Weights of a small transformer language model.
Training: a variant of Muon for these matrices, 3689 steps.
MLP neurons of a small language model. Each row is named by its layer, matrix (gate and up: input weights; down: output weights) and neuron, and shows model dimensions 48-239. Each number is 500 + 40 x the weight over its row's rms, rounded and kept within 0 to 999. Numbers have three digits each. A neuron's up and down rows have the sign that makes its largest values positive.
After each neuron's rows, "fires on" lists the tokens most often at its 100 highest values on Wikipedia text that the model never trained on; "fires before" lists the tokens most often just after its 100 highest values on Wikipedia text that the model never trained on.

L6.gate634:497502540466486460491435483574522491516475510522554402534589535512477560533507552574448557502449518526520436443515542470492510488535505408444542469556403491556463511528535522547497488571484491585503491496488500517601543488539519491439485527530440577464456422581497478515466455522551511456446518484502585440497500531551533467489484445548474511509436523480468578526439553531482610541432483555509511478521531495529458497547500565566507538468442515493539510481418410495434564536512483395572491539503486532474587464520520472507531500541484400491505471482484476515560541479550531509
L6.up634:539448496476463473535541518562491557471482477491496447498411500498470422543504471497518551449513466549560463503473506604486434507486496498520442434575492455495469491520531453483453460563516600474503439529529535438429511505433500555534540444458501457534571450511481457503508476512462505512485525468460518498509530438537447516501557505495553487503498546533518495468412529542480521501399520479539449521469458569463491511512523510490521489474572520469513434473526476516457535493568557453572502490552534543503516482505455530531533447582517508506537519496414560493480498586602542536
L6.down634:494476504564500514479558492517524515558507459529517512529503607555482518484548487462479491478581569507496475530482506510499468483426485517516451476450532512491541487517576436513518486454481496488493517478532477531470464463458469500482431513525526451442519452498530499462549474502510517587418508523390474403553442492443523484542506594455435517490504516490529510528498454536576525539604510590475459566538465558450568454526479546419474482480638574495488495440523551576519502499457472572548504511486513442529519541504463496515424483530444564567442544439540514501499459529529504584
fires on: "\n", "-"
fires before: "\n", "|", "|---|---|---|", "-"

L10.gate154:482557493555507463491532526473437491584476529494524458553505531486528504516503479497504471441474579466482476506498536516426511461502476503503445449566558428480484503484484450433417535448535503494506479443529539530475493574492502521445503474482481479451472498392430568511522530516555562531495480543486553483483514518496466495532538515509439450492495505523456522541537488462451427482499545420607513451455460499535565503528559563512495588514516437440518502493500426545497550540455461492476466505453493450470573547514506491506506458514473507481479515531490474441436467425554522449
L10.up154:462526536477498484533511534493493428456436496458470449516542485573479548507531516499539453453461457516463449510475508477505467470546489461450449468551483508490467564497528472406482529483502467499450557493517472524475467449503489595453539414472454501412448454516440562463525497511557512451552502441432441496518523424581493511482532404614539450492471520491472476532587407441475503518470503462553436449588503562501538485561546467515473423498451473519505484557571477533454437514484469437505419512468464504516502558470549513502526506507513602491506531478545515437489474478533503466
L10.down154:513537449494535493521533505508535509475480560502543556496456415539449467504564421493555567491525544535493542434428491460507545470520500494553447482484509474540474529461512497540517445549529475537564573521510496480516513479449485479439460455491461557458510491474516475458518470541459477509529516515486403536435424483500469549543534501558538508513519495436375435494499460497495483516503538481488427476520475432488524497572475466517544491461472516457531507424500497557479538527567536513568537457545563550500583552444573508566490530511557519543463521526533516523432485519499538487
fires on: " |", "|", "season", "-"
fires before: " 4", " 5", " 6", " 3", " 7", " 8"

L5.gate804:543531504513440375529397488605539549499533449501494529521607456519569497533509421505452482507427510484489499546512559536539521488483438475541576493532544496474492446459502479511519465560486501466508461466532584479470507516575464509568532504530532506481498505492490537536359527525532532532493474508548474457447516528417526472514563499494472496496457521444555490477454504472549514467518513467519551443516503544438548618478477471508541485478539478599501597531466600506524540514585585526435539562434547561467525536525478462501507485492513528439512480501444484520467504533576515432
L5.up804:496583494464571530463492514547502522483516443470513496505526477528526454477512489487435532534477547519564545543517470508485542547528460522554481528574531509486499535490461418507428482527482481500495466486559565387488610579507525603507418471539504480548531509510507515471443467485518438490470536452422516476468483433502471471516522533497448500466449521537502537431451592486488504520494509447513423549482509540471552535443522486492503516416457482449478532560510457465494549403501500463548489448508528416553445462504490440464484529451494434568473481460476494480498438515466531482
L5.down804:520432470492458609494521514487509463497502536537470435514452515458498499561473490497543504470446534537564509458534569558555597482550528476502487452534533468439476551474502489488534544465503536483541561452468454501537530398519456461517503468493551500490407508495447528486556476496524486527486489537475347468445475453443494491525489492489497552538582539480486560559416441469549558471456543554464540566536554512510486511546495505563465513516544521529504494565489489579492484528503514529457553486465551518489512479434493565499504530561531522533510569448471472513567494404492483552
fires on: "\n", "==", "."
fires before: "\n"

L4.gate607:485539474509464543494488388526448483472543432573558463599474391523491463450513497505550515503416560469494520519567496487522454542487517445444597473536486473512505479474526530443499563593483578466537591488452541510537496489518493460491386453497484514497531524467508510521491454557509480521430513585500469497529484487428467471463550515533489476495530531497517491472481469472508549511442494488523470477504492479447493520520527516538518468514468516477469451468471461574473472513492430500538517540530523469472512515491487468452430474505470516516458534446516505515450406544505536478
L4.up607:506549450561551542578502405556414517399479511552468508479498506495523490492643506465516455506436444426556506507585450547485537528550482422542526520549490533521559503489525528537449538484524607516542441488505496528531546483434538516531478435549526474490495427516438474511512526506541504498439526553493494528518488457501520498539577506510475504524492565463501562525517529397510499565548529524519468574506533517489516485492497472529493541455526558456532474567555534513561584478520472454536452525528516505523462514452506517539486498475455465511452524507458514511496479472505533468
L4.down607:478519454492510516535536472523524434524489471499554482563499404508513540496525519514520538521473530480510472534550519467518508481487499444475550508579503499484541511478552552387540589511458501466517590509436546536498481479542465442448417440506507463484423464474503509532518517547506509545470447561467366451541468474472455519454545485561447405499569561517490519534472498565458558479475505505504446476558491490465496436544493521458538500555494525492520388481426514547461490486467490555539535499482498476449513457448499507519521447522479498578547563476485479550573508535542496506
fires on: "\n"
fires before: "\n"

L6.gate175:514507554533488517443445487512483486535541523500466546589559501476460459478522487523443428462501475529490464513501550455516562505487480517460464473646539497481512482458560435533458507425490479540487500529428435487555574504417483540513430491452496504489505481539529484516499418531500465566493533604422447491552520522525570517558485537515447519532524420499485579447448431498528527536500547385526528486494568551529571572506494540517584516459455472461527533474502459465519473510444469488546522457472499469473517437479555490483532461456507420605555507538496544506507486464550520523
L6.up175:521492476479471544543543537560501515435489487522498440493485456535422549489517510478556478449415493508448512508512485494496522528466466600487474478516530466421469467482490598533557487507504423514501503545531500536491472505544547475533505522461528474465555537462523496512553484461562537533491472526508450419478559489453504548538517474460497535544522488507466511471506478440473533523498502494464503465518426473475457535571432489511569526482520492511430468480531500514550586509534569416496471482508482506501487459508513537468541472514498481545493543483476517527496445600518428531
L6.down175:413490529504465508478504564470590477527500489486446547519464496462535488489495411506485410476537437527482503508482553512491498538517476509422465514507468542503495493517404462492534496485525510458487452529445508554474443525497516598469479499454476489531509490431527523563454500549535487549427514469497421522552491567492389528486520518550457564500467498468500491456475434563502476506535492484517592451564498546496463482509548567517504510488597538485472494487494509457421574556485505493503547592511488506454474527512402542530433496485451514410504478533555457480534533485513486467
fires on: "\n", " track"
fires before: "|", "\n"

L12.gate858:532473498480529561570489562500492569525568437526516504525467511537456512543466465511543459540456577500518535539476529507400532521525551566467500509568515506454455566381526539450513477520430497495537495475482535539580449463454466568522498556443467558522575532510512480520528488449477515511518538526522505428536513492482523529576498498476486460539527485512479551463398500496541546456460530439487498518515475522572500480461495520467496469583444458536510614443509489414515534516448454543470540498553525562523497498490523553448561472497504522485496540523530533528463471522492461434
L12.up858:445473469535515598512535455428538565548506495486484533553553553487534494501479471462478473461522562456451467493470498537513503491450493475495507408525547485467497519503428476493562413559474508577509559478506414556514540535436482539501511461434427522536515540470545506507482504475521431548461576526498521444519473548450514568466497500449526451537471467476495563511476488504494449482503551532465447511559503512501517466441485509510496517478581530551495475599451502563465513500510492461563490471470515547559518584533423537495510492495488500454487524502529557456483453408490493497
L12.down858:393562474463557570490539424502540504498441544555532461471547540477498430514447506495496553466446446506445535532421551508459484441522481530490450444476479487513527564486497500478530508440460439429529516445501509551481574488475550472543496480475519517530520465520490506506502455500524485536496563530472413555556562454532496549512447535496552498490469523478502559543484564444501509502502438490474469539531493461517484549550468465519448610532459527506438458523454531529469509460471493489462488572469548584525495544485515445484518471557492525483453456566507524550474482495536523440
fires on: "\n"
fires before: "|", "\n"

L6.gate420:502445372471449486498442437570455459459491477565427523522460556474463496564534442510515482520436491499439493521536523553484473554496525445493475504505500462500530465562531496545473555568413512483607540520532515583548488432448510497502482534427506487487530560500537541481519574499532457476548416524507516461521483545517494546502486468438516538558442488522464498536482449519470454446483536542475446533548497486517514497497485472554550498464503492458482525344456482533463549475459453469433520508487511541562478491445468484523558466507484467438546478487490490550439435484531465505
L6.up420:451500484503398473505510463497486526510483578488430523499562454463572530471487520527488472443542602555554569508447498430542453480517548459467473457515483558516551445493492502472596490505506480497483520458414506459527476534529581502448486464415483554589497483483523496440426407465497483530517532560493451467588458449444441487455469476489521510475497445488501522446495543460443481572515538511470507507517485487456536539401600512456522452514489474553486463512484527490475517490507469516536500486480543463510496474504507483520510567527463495470523457517507554469513438540506546558
L6.down420:558540500401615405553500486492512617482503423510500484573508456524513502448440472521442405483464513530491451456471502462470536456453453460502536516507570455526495569509518471425555453451545434535434535484404468442440522496491440502460537482541536528542507506450434544518496501479493493536503515499486459533537499476548519414598467502474508434492542479550554439504410519457581557577528487564531541455511475474497517594428559482561506503564508519536473516600517535457507496469462457539437458570469497478531500503587575499458579488479495528496507459526438478556469534532535560514
fires on: "\n"
fires before: "\n", "-"

L4.gate152:593519426505493497522513476537457520490499440552489482556423471460563508454424428525606562457452576505539574476532538524509536500537471480504506453453562459501570501564473540522482477493510422497499564555471470441475530479421468503467517464494524497482505525530470476482530489481518476571475479462578504497502443474557535534552528513523459513492490515551537491495462522606545497453421506438467519513554541423529536471503462464572475437523504451490475438445476478513567502424468412418489494511502550512511527467517496484547544463496482529470490467498447474489425498510454439521
L4.up152:523488494525557501519587526538540418584492544427440452537504580545495525482477509516521584500541571568541535501463512487520394479506499465561524566480479429509480507547504511535504435501461504458495525528481502478553532518629478511547438492556460507512436442502491518487470515480529549443612434503454524516547439484507454520539515463495493498556503418549483456493416536494481526575462541470443439555497534482440505463489598501497502464516477468543536506493485516492480541482515574418464473491456468517554535539424394575502502440418501437557527487507459482542503453471566437518
L4.down152:531514482534489551550524529493565495536475515519476503614470493549537510435509455527527539512476590474563566474460528462513506513506472515545468460444481518500439511582444514526506494491491474458533534543545470435458483511544482532512453472472533518483480512513463465484456430465578454499501509480512404483491506448544452481534549459530474510506536489532545557489417459546488518558450530440419530555508544506542522533507507467515456474496505461549501451445462509511544531440498461452499497522431501540488545554520454493474514445481535528476485522535422539554468477463532448523
fires on: "\n"
fires before: "\n"

L4.gate228:464581461458461518494494504504491518481483470510487502543551543453514519487490492509616465464444531461445479479513512500458516468506498520514459534612421512453498503478529560525501456535504526497451472560516531479550402462517544449421471465500485509470509493495531551469528558485501441514553510473446562550495496471486506569501460431437542503505533526474497501523479499514467502449479525542370486444438459495516576519436488487434469496502555510501496536475593505484481501493481394459414539482509530496545486466533473487522544461526494469542442391471510475521474408571462444522
L4.up228:479522441460472484436481445516420521434526504510468538458457407521490571422520549487547473553480575497523477527527474497472446529484499509513520566537388542527468474548532436535563514547522472493540469477500488555551448480499487475483475436490504547413472513490536485417518493553476428442425478494482496529497505548557583563490458480526549503497561481479482517471574500524428520455514539476488530467484535486454459494507507511508532485545474473398586490492549557459453517485523486484475541434440404522480455508485555528521545465485555497493511560499517536550532579579514518475
L4.down228:475497500473478480522546531493484543491461457563553552526450513520504471475503510516494476499473510532492470555550488546440504452426494481480493496504449471493470493525539429515504487536528483511506532440536550510561493512588520475496448480552506545479465557420483494524546513466444481521442488518485492530478489492477500505518441506430493449531536494491510461518510483453408551432502513502427512493493579426469478548490539437453471443499494476529504506550501619513428565553485501475414510427468495543512492459515555493454553483573512519527511518504469491522526483526470536517
fires on: " |", "---|---|---|---|"
fires before: "\n", " ", " Year"

L12.gate309:501483463533489449539510419520474537516505497456476559489520544509490496554517548382454393537451531460503557493553488472575512420463510551493482559532513539453528537535542450471455500551447525454501507486556549482524507502448483536543480537534413504502498493520444472580468517536479543523468482520506484530589536461578411436471522444455573552493497528480484461497516532497514462495490513480500547459499480553527507514496556486530485564539547566458494484557513485425487514517487512479559467497528562491475565480486488518520503539398477538550456565489517502498564494485544487476
L12.up309:458478410461479424535474430529543514429545515499480496521458519534553585463480498472471516508522461461489537510502497468452457474435467447510468487510532530475545543484544499533453532485461475544433554558542526448513486508527517471503478496536445521474497478524516548523417426517455542533510441530473542539537528537460439441497525497551589534573465586466487496544488519446471488487465474523500479426567503551416569514552576513437484560491532518438501478507558460519474576527536477459496504513486527552527526483457502564456572496451475563519477496506529480500510523536544478457
L12.down309:412435532507492425478510491502503500467444438486451548453479556516469482499508537455478477453579527459486520468442531525507474506556577550487570483498428481494428463485520527454472493511517522507548525542455496507521505499558523447454497544493523488439508561477462536487485443446408535451461474535415523544477486443530482438489512478500403476485478535475443501495480533500480414500492482459470510479545514459497444488488498472539548586514511503495456531537520524536474525509501551468513508539512523528478532506444527481469525549504508448477495467480509442472466468445485526542
fires on: " |", " in", ","
fires before: " 3", " 4", " 2", " 5", " ", " 6"